Weights of a small GPT-style language model, trained from scratch on English Wikipedia: 13 layers, 5 heads of 64.
MLP neurons of a small language model. Each row is named by its layer, matrix (up: input weights; down: output weights) and neuron, and shows model dimensions 96-159. Each number is 200 + 20 x the weight over its row's rms, rounded and kept within 0 to 999.
After each neuron's rows, "fires before" lists the tokens most often just after its 100 highest values on Wikipedia text that the model never trained on; "fires on" lists the tokens most often at its 100 highest values on Wikipedia text that the model never trained on.

L5.up289,188,211,185,230,212,216,214,203,192,192,206,230,200,198,175,136,202,207,145,165,204,196,204,210,199,208,181,191,150,187,168,174,200,186,219,193,204,198,167,178,182,197,219,217,184,258,240,174,183,180,228,183,191,206,188,217,200,186,202,185,180,211,215,227
L5.down289,224,155,230,189,167,213,209,208,195,201,202,184,152,188,192,247,231,204,215,183,182,205,161,223,186,219,187,194,201,181,237,205,214,219,188,196,210,209,196,208,230,206,168,191,211,151,203,200,192,212,144,193,212,228,204,188,189,224,206,169,187,190,211,175
fires before: " ", "2", "1", "4", "ary"
fires on: " |", " "

L2.up435,183,193,183,202,215,193,225,209,204,200,173,233,192,191,196,222,207,182,160,224,190,217,202,188,211,210,181,200,181,203,203,176,226,222,200,194,148,236,167,208,187,218,203,205,244,212,186,227,191,209,171,207,250,140,181,206,189,188,195,174,201,218,195,214
L2.down435,182,205,169,195,195,186,199,234,193,195,210,206,202,169,222,207,178,167,203,210,202,209,214,190,205,198,227,183,175,225,203,240,211,184,212,184,219,215,202,212,228,223,165,184,205,187,148,174,186,194,220,224,166,241,231,237,216,221,217,208,199,198,202,217
fires before: "-", "\n", " "
fires on: "\n", "s", "mo"

L9.up344,234,202,184,193,174,177,196,216,174,164,188,233,218,147,196,146,176,152,184,188,218,164,217,209,194,220,193,200,215,207,194,195,196,192,196,236,207,200,180,201,159,190,199,216,192,180,210,214,163,233,145,191,203,222,197,193,217,203,210,184,199,173,190,236
L9.down344,207,223,225,206,206,242,179,213,184,202,194,236,198,156,209,184,191,185,183,234,218,212,179,224,167,192,210,200,184,202,226,182,194,146,185,193,191,230,206,205,202,217,170,189,179,190,181,201,200,191,252,224,168,215,199,203,206,166,210,179,177,205,197,213
fires before: "\n"
fires on: " =", "\n", "===", "=="

L7.up305,190,186,156,208,205,195,213,230,211,198,181,216,186,172,185,211,221,192,205,181,201,177,151,210,211,184,165,184,180,192,172,172,188,199,225,177,193,215,260,224,218,160,202,190,193,197,190,199,207,191,225,192,196,211,182,176,224,223,175,226,221,203,215,195
L7.down305,218,202,195,197,181,193,222,178,219,203,201,197,188,235,240,184,193,202,226,190,151,225,231,191,178,193,199,179,152,227,202,230,199,187,213,229,222,178,198,166,202,227,209,228,218,206,192,215,199,199,216,180,189,193,229,208,178,187,212,220,186,217,181,211
fires before: " ", "8", "1", "4"
fires on: " |", " to", " and", "3", "5"

L8.up1116,211,191,145,207,199,191,189,188,205,183,200,218,180,238,176,204,222,248,190,190,204,241,236,187,179,192,198,196,208,192,210,179,157,191,196,195,222,215,206,207,201,192,209,235,209,186,171,187,202,209,201,194,191,217,170,225,178,184,175,224,212,199,188,197
L8.down1116,216,195,199,167,206,164,193,209,209,206,219,221,191,199,218,206,201,195,214,228,206,204,202,158,206,196,151,210,190,190,205,207,225,229,201,203,216,220,202,198,195,199,203,218,214,185,229,218,185,181,187,194,205,184,193,218,207,186,240,159,210,192,217,179
fires before: ".", "–", " mm", " ", " |", "0"
fires on: "0", "7", "1", "6", "9", "8"

L6.up930,186,198,201,195,189,204,181,154,197,192,198,212,204,226,188,207,192,212,167,192,204,209,211,205,195,242,171,173,228,219,166,198,211,188,201,237,179,195,187,200,170,220,183,216,192,191,171,171,242,188,216,200,185,202,179,189,237,174,214,183,222,213,213,196
L6.down930,223,190,207,214,193,185,220,231,175,218,196,187,181,176,169,156,230,198,230,229,204,216,187,221,213,176,223,233,192,187,237,188,196,190,214,209,215,204,191,186,209,203,203,167,218,229,194,235,199,229,216,184,205,215,208,195,179,242,191,203,179,183,188,210
fires before: ",", "\n", "s"
fires on: "'", "dra"

L7.up457,172,224,208,191,203,208,213,194,194,187,202,212,198,194,188,192,163,210,185,178,217,211,211,161,194,198,221,204,196,214,221,191,195,209,207,210,193,193,202,234,235,240,214,195,213,211,181,177,193,202,219,179,181,208,180,205,184,210,195,196,207,161,223,209
L7.down457,188,214,195,194,226,194,201,200,214,209,210,187,223,180,212,233,204,176,196,220,201,210,183,180,257,164,194,204,166,163,190,220,225,192,152,181,204,193,196,193,172,208,235,214,208,178,217,190,180,228,189,172,180,226,173,177,166,195,237,176,165,204,207,177
fires before: " |", "'", "\n", ",", " m", " ("
fires on: "0", "'", "2", "1", "7", "9"

L9.up147,187,240,183,213,219,169,203,213,205,212,226,207,191,209,167,164,198,174,194,165,198,215,155,209,216,187,190,203,200,214,182,197,160,198,205,208,188,187,261,185,214,187,211,146,171,219,196,230,178,178,238,203,181,216,220,186,194,202,230,221,183,173,184,183
L9.down147,200,209,174,219,201,190,179,226,209,195,213,201,193,228,226,201,191,180,268,174,199,188,207,190,165,202,203,219,217,200,227,178,210,196,196,197,223,207,196,208,223,167,242,196,200,204,153,212,209,203,189,213,209,204,201,216,219,195,198,239,222,186,193,205
fires before: " ", " a"
fires on: ":", " to", " of", " about", " than", " for"

L5.up1027,200,197,200,176,196,172,203,210,219,212,174,205,204,202,187,204,200,236,197,219,201,225,212,227,192,201,195,213,200,211,174,186,207,191,166,190,209,229,222,152,191,204,197,205,177,189,223,164,209,215,200,225,205,234,200,215,230,197,232,188,191,197,205,229
L5.down1027,213,189,195,209,216,189,191,219,193,194,209,215,202,151,225,188,227,181,235,225,167,187,168,196,223,164,155,150,239,207,198,192,197,243,207,155,212,212,193,223,165,207,192,169,196,207,211,226,201,215,197,223,187,197,195,202,202,187,180,195,207,195,197,186
fires before: "|", "\n", " "
fires on: "\n", " |", "0"

L8.up900,197,235,176,178,187,192,156,210,176,220,255,177,176,206,178,202,214,210,177,213,226,230,191,210,167,187,203,192,207,191,208,184,181,194,214,187,181,178,194,201,197,204,176,171,185,190,191,230,222,176,211,201,224,203,152,200,192,204,194,209,211,193,197,190
L8.down900,212,183,185,204,184,191,178,190,187,195,211,201,181,174,213,204,192,216,210,198,199,195,179,194,194,195,183,188,216,261,196,183,249,226,208,228,195,189,227,188,184,165,158,210,217,181,200,200,248,211,229,197,180,203,199,219,190,199,204,169,218,204,185,205
fires before: "2", "1", "9", " June", " ", " September"
fires on: "–", "1", " ", "-", "2"

L2.up1152,188,216,198,200,230,176,220,178,214,201,210,175,168,185,204,222,207,178,188,192,212,219,218,179,176,211,206,173,201,222,220,179,195,181,195,194,166,205,172,183,214,210,219,201,167,208,214,190,192,201,216,237,197,181,217,188,183,213,203,205,162,185,202,180
L2.down1152,187,176,225,196,197,189,234,234,214,249,203,211,218,212,206,221,203,201,185,199,159,198,186,211,243,199,197,205,220,200,210,216,222,206,205,196,223,189,242,218,204,208,174,190,218,212,154,194,205,194,173,184,174,212,206,181,248,210,229,238,213,196,213,193
fires before: "\n", "-", " ", "|", "2"
fires on: "\n"

L9.up624,207,219,239,214,227,252,199,171,237,199,181,163,178,214,181,225,183,222,216,201,202,198,204,209,205,200,195,209,199,173,234,218,229,174,164,166,205,216,180,233,179,230,188,202,212,186,216,199,215,210,199,189,197,214,215,176,196,210,160,203,195,226,161,200
L9.down624,214,221,220,175,182,200,193,208,222,208,208,219,193,186,201,233,188,194,170,192,198,203,169,188,190,220,198,200,176,190,186,186,197,191,222,163,193,213,195,210,226,176,200,204,213,172,154,236,191,180,224,199,199,190,192,172,194,244,217,209,214,199,181,291
fires before: "4", "5", "3", " the", " his"
fires on: " ", "\n", "9", " of", " +"

L7.up451,173,199,169,186,190,199,200,171,241,203,234,225,211,233,171,230,228,210,244,186,201,239,203,193,185,209,170,227,183,244,196,190,207,198,201,195,216,190,201,168,214,217,213,196,205,201,202,190,211,185,193,205,203,215,196,186,198,195,193,188,158,191,198,214
L7.down451,208,200,218,183,206,177,203,241,181,181,208,185,213,161,225,175,197,201,208,163,207,187,212,228,208,234,215,192,224,210,189,213,199,190,208,203,202,208,224,189,220,207,203,222,225,213,205,210,197,206,188,192,211,206,204,213,193,189,230,208,169,209,197,182
fires before: "-", "|", "2", "\n", " "
fires on: "\n", " ", " |", ";"

L6.up1034,236,201,209,198,215,184,219,177,195,213,166,202,211,211,187,205,241,211,200,168,200,207,193,188,230,193,157,235,216,185,234,202,180,189,223,186,243,229,218,170,163,198,234,192,236,214,214,180,199,172,180,190,194,200,180,205,191,183,216,181,226,197,212,209
L6.down1034,199,220,240,195,198,188,216,214,203,194,163,211,205,182,213,178,188,205,193,195,212,178,201,192,168,211,225,180,175,196,197,229,201,251,218,207,205,239,182,183,233,221,233,182,213,197,200,203,222,193,204,218,194,183,188,230,186,206,176,177,190,238,202,171
fires before: "\n", "-"
fires on: "\n"

L6.up783,203,173,160,225,230,168,205,219,201,185,216,198,186,197,203,231,212,196,188,180,170,199,196,217,201,197,204,227,227,221,205,217,185,196,216,209,209,186,179,256,198,182,155,187,214,202,198,193,203,186,177,173,186,200,187,203,200,228,225,217,192,165,238,216
L6.down783,242,200,212,205,225,232,188,202,152,215,199,190,228,199,214,228,238,233,203,201,213,183,215,229,197,187,189,153,204,156,160,213,210,212,211,192,175,220,190,213,193,229,204,210,221,211,203,189,188,215,182,219,233,176,219,180,200,207,190,183,195,217,225,197
fires before: "\n", " the", " "
fires on: "\n", " in", " of", ":"

L6.up1257,218,209,169,200,188,200,205,226,217,216,217,218,199,247,196,194,197,183,149,190,206,226,201,193,186,210,193,178,206,193,187,232,196,216,205,191,205,166,179,181,212,204,204,188,226,188,202,189,165,204,136,205,193,239,225,171,230,201,226,211,192,163,214,219
L6.down1257,190,150,175,182,240,247,221,170,180,192,203,199,204,187,192,251,221,210,168,204,208,187,196,194,224,210,211,211,213,219,177,176,203,209,205,201,209,191,223,199,209,203,207,216,209,204,177,200,214,226,246,196,207,221,216,206,217,232,177,226,209,228,164,175
fires before: "\n"
fires on: "\n", ":"

L7.up513,173,170,182,197,173,199,211,194,196,209,193,226,197,207,204,201,207,185,204,198,178,191,211,195,188,226,211,224,196,221,191,210,198,192,207,198,166,200,228,187,203,182,210,175,222,202,174,240,184,195,185,223,219,170,209,170,192,205,196,202,193,183,242,200
L7.down513,188,210,259,212,198,168,200,211,191,182,171,218,212,209,217,214,198,171,214,173,242,210,206,197,192,232,222,216,214,208,192,183,210,252,197,175,220,219,234,168,222,213,179,207,183,145,201,167,198,206,195,192,208,214,176,207,174,218,190,182,207,227,199,220
fires before: "\n", "-", "1", "|"
fires on: "\n", " (", " was", ":"

L5.up437,214,204,226,215,205,196,221,208,226,177,185,203,190,195,204,211,222,152,208,158,191,181,221,176,201,196,194,165,214,203,198,186,192,175,218,232,217,200,225,179,233,175,213,189,213,218,223,185,223,217,173,205,162,203,174,216,235,203,194,203,218,200,214,201
L5.down437,221,212,206,206,181,162,175,209,188,207,178,200,225,172,197,199,225,195,201,204,182,221,164,184,217,194,209,172,195,177,215,219,182,208,203,200,170,193,186,197,197,223,161,182,208,153,212,194,206,208,169,201,200,240,228,197,177,175,208,197,159,219,214,210
fires before: " ", "1", "0", " −", "4"
fires on: " |", " ", "."

L6.up407,187,224,194,227,154,193,207,179,184,183,207,180,231,192,188,168,235,220,182,228,195,235,178,204,203,197,201,174,202,214,220,231,219,200,182,178,209,211,193,203,165,204,139,180,188,170,168,242,217,241,244,181,231,179,218,192,215,219,208,198,189,196,222,208
L6.down407,194,179,165,206,251,205,219,170,202,173,188,176,211,202,230,197,208,190,198,192,183,160,178,193,188,239,227,231,210,182,170,204,205,157,249,210,212,226,195,233,245,235,185,165,190,204,217,231,182,204,203,215,203,164,194,219,198,224,178,198,201,227,174,167
fires before: "\n"
fires on: "==", " ==", ",", "\n", "f", " |"

L6.up203,194,174,194,197,213,217,188,200,235,209,221,233,218,227,193,191,205,171,178,220,206,221,206,195,213,209,204,179,210,202,172,187,192,167,183,199,171,224,198,221,200,176,190,197,184,192,197,195,236,221,171,188,212,206,183,154,224,203,219,194,200,209,203,170
L6.down203,186,232,218,168,211,224,198,209,241,187,240,222,199,172,207,205,174,231,192,208,196,189,185,183,210,191,195,218,216,210,247,158,176,214,166,236,214,232,182,218,179,235,220,213,238,189,221,225,176,202,197,238,197,210,203,210,180,180,192,171,203,174,225,223
fires before: "\n", " |", " "
fires on: "\n", " an", " =", "s"

L8.up765,186,197,200,251,199,202,196,185,173,205,189,186,204,174,209,233,160,221,206,204,227,212,214,215,201,206,171,200,188,228,220,222,220,175,183,180,201,219,235,191,159,243,195,206,169,170,247,235,210,203,220,185,186,194,203,197,191,170,180,206,191,216,179,206
L8.down765,252,192,210,212,206,158,203,183,230,213,175,207,180,185,192,182,216,224,219,217,231,199,201,198,170,193,238,218,201,205,205,183,230,200,175,185,207,212,167,213,187,183,198,198,188,217,177,181,180,195,185,195,212,196,196,216,198,184,204,208,179,209,176,215
fires before: "0", "9", "1", "8", "2"
fires on: "2", " ", "0", "9", "1", "5"

L8.up32,187,225,212,209,221,197,217,221,145,213,175,259,221,214,182,237,195,202,190,195,202,175,159,222,203,200,236,190,194,192,220,180,208,173,228,183,175,211,203,210,194,193,192,188,189,213,180,212,213,209,205,194,182,191,204,186,212,193,183,209,183,190,214,236
L8.down32,187,182,239,219,198,201,180,197,217,207,197,187,194,221,188,157,216,192,206,186,208,222,187,212,216,233,164,211,215,190,193,203,181,235,171,202,238,182,196,194,194,224,178,202,218,197,201,227,191,230,207,208,186,182,192,224,224,199,214,181,235,186,217,178
fires before: "1", "2", "\n", "4", "|", "-"
fires on: " ", "\n", "^{", "===", " ("

L9.up553,195,237,173,197,193,183,201,197,192,181,214,231,189,185,204,168,191,167,196,189,195,187,213,165,233,213,223,189,204,159,216,199,247,196,212,199,162,187,203,217,165,223,217,202,190,208,193,200,242,180,201,191,193,226,212,188,204,188,222,176,195,214,192,214
L9.down553,188,181,180,217,183,180,184,225,191,224,195,193,213,212,232,194,196,180,191,198,253,222,205,191,186,223,202,178,213,171,230,152,196,196,183,192,242,223,193,184,216,190,197,194,186,213,224,214,204,202,168,169,212,228,195,214,191,202,186,188,184,185,200,203
fires before: " "
fires on: "|", " in", " of", " a", " the"

L2.up857,178,203,205,245,234,196,194,180,171,186,184,208,217,216,177,198,165,245,209,181,211,182,236,193,199,201,191,201,162,217,209,182,217,185,189,175,162,253,224,238,222,215,210,202,177,173,216,236,202,195,205,169,187,173,219,210,227,180,212,215,195,200,210,247
L2.down857,212,156,162,216,168,186,203,216,195,205,176,203,170,238,199,185,237,194,204,222,209,203,218,217,180,221,200,193,240,177,215,240,190,180,149,201,223,199,169,186,202,171,204,226,182,211,192,236,219,192,199,213,219,194,192,168,188,210,197,207,198,165,205,208
fires before: "6", "9", "2", "5", "1", "8"
fires on: "7", "8", "5", "1", "6", "9"

L7.up1166,202,208,188,222,199,220,173,223,164,182,203,228,194,180,153,202,228,196,217,196,242,197,190,231,183,193,211,217,189,189,202,168,194,186,223,195,237,184,215,206,212,218,233,200,195,215,200,236,191,212,227,225,192,196,196,212,210,156,158,205,260,184,221,179
L7.down1166,191,182,236,202,211,199,192,183,184,168,216,183,200,236,172,192,201,212,212,218,176,206,212,183,174,179,182,165,184,203,180,210,211,189,220,204,219,218,205,185,191,220,207,175,181,163,219,204,229,199,194,158,198,181,214,159,187,182,189,224,201,196,193,194
fires before: " ", " the"
fires on: " to", " and", " of", " by", " than"

L9.up881,218,195,200,196,166,200,223,198,213,200,208,232,197,188,174,221,180,182,231,184,196,185,210,197,176,191,174,202,232,213,221,184,193,179,180,131,201,250,189,218,212,198,201,183,198,197,211,199,161,217,175,185,203,214,189,208,226,199,156,193,204,207,156,211
L9.down881,204,207,199,160,204,205,164,196,189,182,217,180,202,217,205,221,199,184,188,168,166,191,163,203,186,196,222,156,215,245,227,209,186,211,236,196,201,197,186,162,177,240,219,203,205,170,206,181,174,189,208,223,201,178,231,201,190,192,236,193,215,193,216,206
fires before: ":", "3", "4"
fires on: "3", " World", "5", " +", "1", " I"

L8.up1013,178,231,209,234,194,197,175,252,202,211,201,250,196,204,173,238,180,178,205,203,214,232,191,177,199,216,233,218,167,190,201,205,212,214,224,189,212,188,215,192,236,206,209,187,194,216,202,211,195,234,216,171,217,211,215,196,205,198,216,203,208,181,226,189
L8.down1013,184,174,199,203,208,198,175,233,205,173,212,184,238,186,215,218,204,202,220,192,215,205,182,197,171,217,173,201,212,194,199,207,231,192,212,166,194,213,153,192,224,193,245,177,209,196,187,218,216,225,194,182,196,231,182,177,195,204,185,152,244,210,193,192
fires before: " ", " the", " its", " his"
fires on: " until", " At", " since", " to", "Before", " before"

L9.up183,182,163,195,197,184,222,197,208,205,206,214,194,204,213,214,220,205,207,174,202,221,194,194,169,204,201,188,169,184,211,217,192,197,189,186,240,215,237,218,181,190,213,225,236,196,236,216,216,199,175,209,164,165,160,199,197,195,180,235,241,142,206,187,208
L9.down183,240,171,213,188,240,207,190,149,216,237,188,210,190,161,175,214,203,195,238,229,202,161,218,209,225,160,182,203,208,179,184,206,181,227,226,184,199,208,176,214,177,215,162,187,214,196,226,155,192,262,173,207,180,216,214,237,207,171,186,224,165,187,191,218
fires before: "9", "0"
fires on: "1", "2"

L8.up522,227,225,186,191,229,249,195,181,201,203,230,216,222,200,169,214,215,170,180,171,223,221,194,205,196,155,212,177,209,235,168,190,211,196,154,237,216,211,205,195,164,184,178,202,184,203,203,206,190,214,167,204,201,159,203,182,227,208,220,147,186,208,198,178
L8.down522,192,208,210,195,219,228,190,208,204,158,203,215,202,192,184,205,203,181,161,209,176,160,210,212,186,196,209,241,230,200,219,226,171,187,198,224,225,226,190,197,231,193,188,180,202,224,206,196,230,236,233,196,203,187,241,237,213,184,190,164,213,245,213,225
fires before: "\n", " |"
fires on: "==", "---|---|---|---|", "\n", "E", " |", ")"

L6.up1094,212,221,191,219,195,210,208,158,179,207,222,189,191,242,192,186,221,196,207,231,191,190,182,221,217,212,209,210,189,215,189,230,182,202,243,197,208,209,199,185,197,244,152,179,212,185,182,200,201,186,212,185,198,228,189,160,203,201,218,203,186,192,181,197
L6.down1094,168,194,236,186,203,208,180,203,196,192,180,238,179,171,202,197,194,191,219,190,197,229,192,201,195,206,228,200,208,229,203,170,183,198,207,203,195,199,194,213,201,177,180,241,209,194,226,209,180,230,242,231,200,209,208,224,195,186,200,214,185,197,222,193
fires before: "9", "8", "2", "6", "7", "0"
fires on: "9", "0", "8", ":", "2", "1"

L8.up963,183,199,215,230,175,187,195,186,222,173,154,185,243,203,233,206,213,217,184,176,181,190,205,202,207,162,230,207,237,205,186,195,205,191,208,210,189,202,173,196,211,206,230,217,175,177,206,184,201,206,220,210,155,178,221,203,187,179,177,213,226,165,165,207
L8.down963,140,211,217,227,219,226,206,195,203,209,206,202,201,209,210,192,205,204,189,208,204,254,201,175,183,243,213,201,239,195,200,171,165,240,214,202,186,214,177,192,210,201,194,211,146,234,169,214,182,204,197,189,234,206,201,204,204,170,208,192,206,185,235,204
fires before: " as", " •"
fires on: " well", " such", "-"

L6.up1081,226,184,173,202,186,182,191,207,163,221,197,198,174,187,217,184,204,224,187,161,184,195,196,220,252,196,152,206,221,207,208,180,188,180,218,201,224,185,198,199,202,201,175,182,211,229,170,146,195,224,196,214,206,180,185,219,179,184,180,217,200,153,202,188
L6.down1081,207,183,222,182,213,207,197,213,177,222,189,226,191,230,188,183,215,194,204,201,187,228,237,198,194,171,186,188,202,189,217,169,182,203,209,181,185,179,244,157,207,192,191,200,192,173,185,221,215,169,201,187,178,188,211,240,209,179,178,221,204,194,186,220
fires before: "\n", " ", "-"
fires on: "\n", ":"

L6.up155,204,179,178,193,191,196,183,213,172,194,226,207,160,187,180,218,202,193,194,234,197,204,139,203,215,199,165,191,227,185,216,211,206,211,197,237,183,197,197,229,201,179,195,224,208,233,194,174,225,192,210,169,194,190,184,184,169,201,175,206,208,197,195,201
L6.down155,196,212,224,226,206,226,182,183,221,186,184,213,178,222,229,179,201,166,219,191,176,193,252,203,207,192,235,183,173,199,179,174,181,173,220,161,185,188,197,182,175,174,195,177,199,162,219,185,176,223,185,220,180,218,247,249,211,172,191,228,206,196,200,199
fires before: "\n"
fires on: "\n"

L6.up222,244,209,183,201,202,220,182,195,214,196,161,219,165,178,203,213,206,201,182,182,218,194,204,201,202,165,194,211,202,199,210,200,217,169,181,189,199,237,185,206,212,211,216,206,173,234,232,181,180,205,202,198,212,150,176,224,191,216,195,161,207,207,179,170
L6.down222,223,182,204,203,238,190,190,209,205,214,201,207,164,179,190,198,205,206,193,204,150,216,166,178,268,248,201,180,219,189,191,209,175,174,197,185,227,186,178,205,226,216,196,194,214,185,178,198,172,218,219,215,198,247,195,199,193,207,231,177,217,191,184,212
fires before: "\n"
fires on: "\n"

L2.up1232,156,191,206,215,199,222,213,208,170,186,207,176,204,195,193,211,180,217,217,189,188,169,173,188,194,221,185,196,196,206,162,216,238,199,193,208,183,184,182,222,171,218,169,235,221,199,169,189,236,208,205,171,213,182,188,230,211,176,213,179,157,182,240,187
L2.down1232,228,181,186,174,205,185,179,186,226,216,162,209,217,181,197,199,226,186,195,224,180,215,226,146,199,208,228,200,224,194,216,185,174,225,217,183,210,185,217,202,224,193,228,157,164,187,236,218,165,187,206,201,180,209,204,186,190,214,183,215,241,230,201,189
fires before: "s", "ve", "our"
fires on: "'", "avi"

L9.up293,184,236,229,204,180,236,213,180,235,206,191,184,184,207,208,218,201,206,215,162,238,205,216,210,195,241,193,200,212,219,230,200,227,198,165,218,173,213,201,193,196,219,171,197,180,193,230,221,177,213,216,207,176,206,181,231,209,234,173,227,206,228,167,224
L9.down293,201,240,197,211,211,167,184,178,215,195,209,192,220,162,193,210,175,173,146,228,224,203,187,245,250,166,189,213,213,195,187,191,226,182,194,199,206,193,173,215,160,184,199,197,183,186,168,177,201,203,246,223,206,218,194,219,184,208,192,177,196,188,198,213
fires before: "5", "7", "8", "6", "3", "2"
fires on: "1", " ", "9", "2", "4", "8"

L9.up705,215,200,227,198,168,206,196,259,199,206,190,200,187,215,169,203,202,208,184,187,213,204,219,189,195,182,207,237,197,230,187,185,178,177,171,189,190,203,198,176,216,173,207,168,150,210,214,183,195,174,204,174,209,178,157,198,221,195,245,198,181,193,204,209
L9.down705,224,209,183,220,238,230,189,171,211,196,191,186,207,155,208,189,190,197,215,187,197,216,169,244,171,186,198,211,199,170,226,239,231,212,208,205,215,209,196,219,212,219,193,214,177,161,148,210,211,199,179,220,234,201,206,222,194,191,210,212,207,233,193,180
fires before: "\n", "|", " |", " =", " ", "-"
fires on: ")", "\n", "===", " =", ",", " that"

L9.up981,224,224,203,199,204,203,175,173,188,201,187,193,204,200,205,213,206,211,188,205,210,147,166,240,220,192,217,218,189,209,187,217,204,170,194,179,189,203,206,190,182,233,181,184,212,189,186,216,186,205,210,179,143,212,207,201,193,199,193,211,174,182,198,172
L9.down981,189,183,222,183,197,184,220,219,175,202,164,212,197,213,217,170,208,201,219,202,245,219,202,157,181,228,240,219,206,179,192,205,228,189,210,191,186,210,206,204,212,185,180,217,196,219,211,192,178,203,190,227,200,204,204,201,206,192,229,247,183,207,206,174
fires before: "6", "5", "7", "9", "1"
fires on: " ", "1", "9", "2", "\n", "0"

L5.up112,213,212,140,188,211,223,198,197,188,198,203,167,191,193,207,197,199,182,175,155,203,239,208,201,189,218,226,231,222,205,211,174,164,168,182,169,205,218,164,211,180,200,195,180,177,192,204,219,209,226,209,215,166,161,183,180,209,205,164,204,183,190,220,187
L5.down112,196,220,240,202,184,234,195,213,207,166,199,196,216,216,204,208,180,189,212,223,178,220,179,185,191,208,202,184,214,190,174,241,233,204,182,237,183,237,215,201,227,189,209,205,216,243,218,216,202,226,230,151,152,223,205,195,180,200,207,182,234,247,178,199
fires before: " ", " Q", "9"
fires on: " ", " |", " population", "ar"

L7.up1206,241,196,200,199,217,197,202,200,191,208,196,209,181,215,185,175,202,206,172,182,207,201,180,200,186,204,213,239,178,229,207,208,201,169,163,176,202,228,204,202,194,210,177,214,210,194,234,246,205,239,203,203,214,166,206,201,194,201,190,158,186,217,200,258
L7.down1206,208,228,222,172,183,169,186,206,191,167,193,174,225,129,224,187,172,216,204,226,188,190,182,225,193,204,223,188,189,187,213,209,179,170,231,221,216,201,213,204,179,186,219,204,225,198,199,206,227,215,176,206,200,208,198,196,201,194,188,196,180,177,224,209
fires before: "\n"
fires on: "==", "\n", " ==", "==="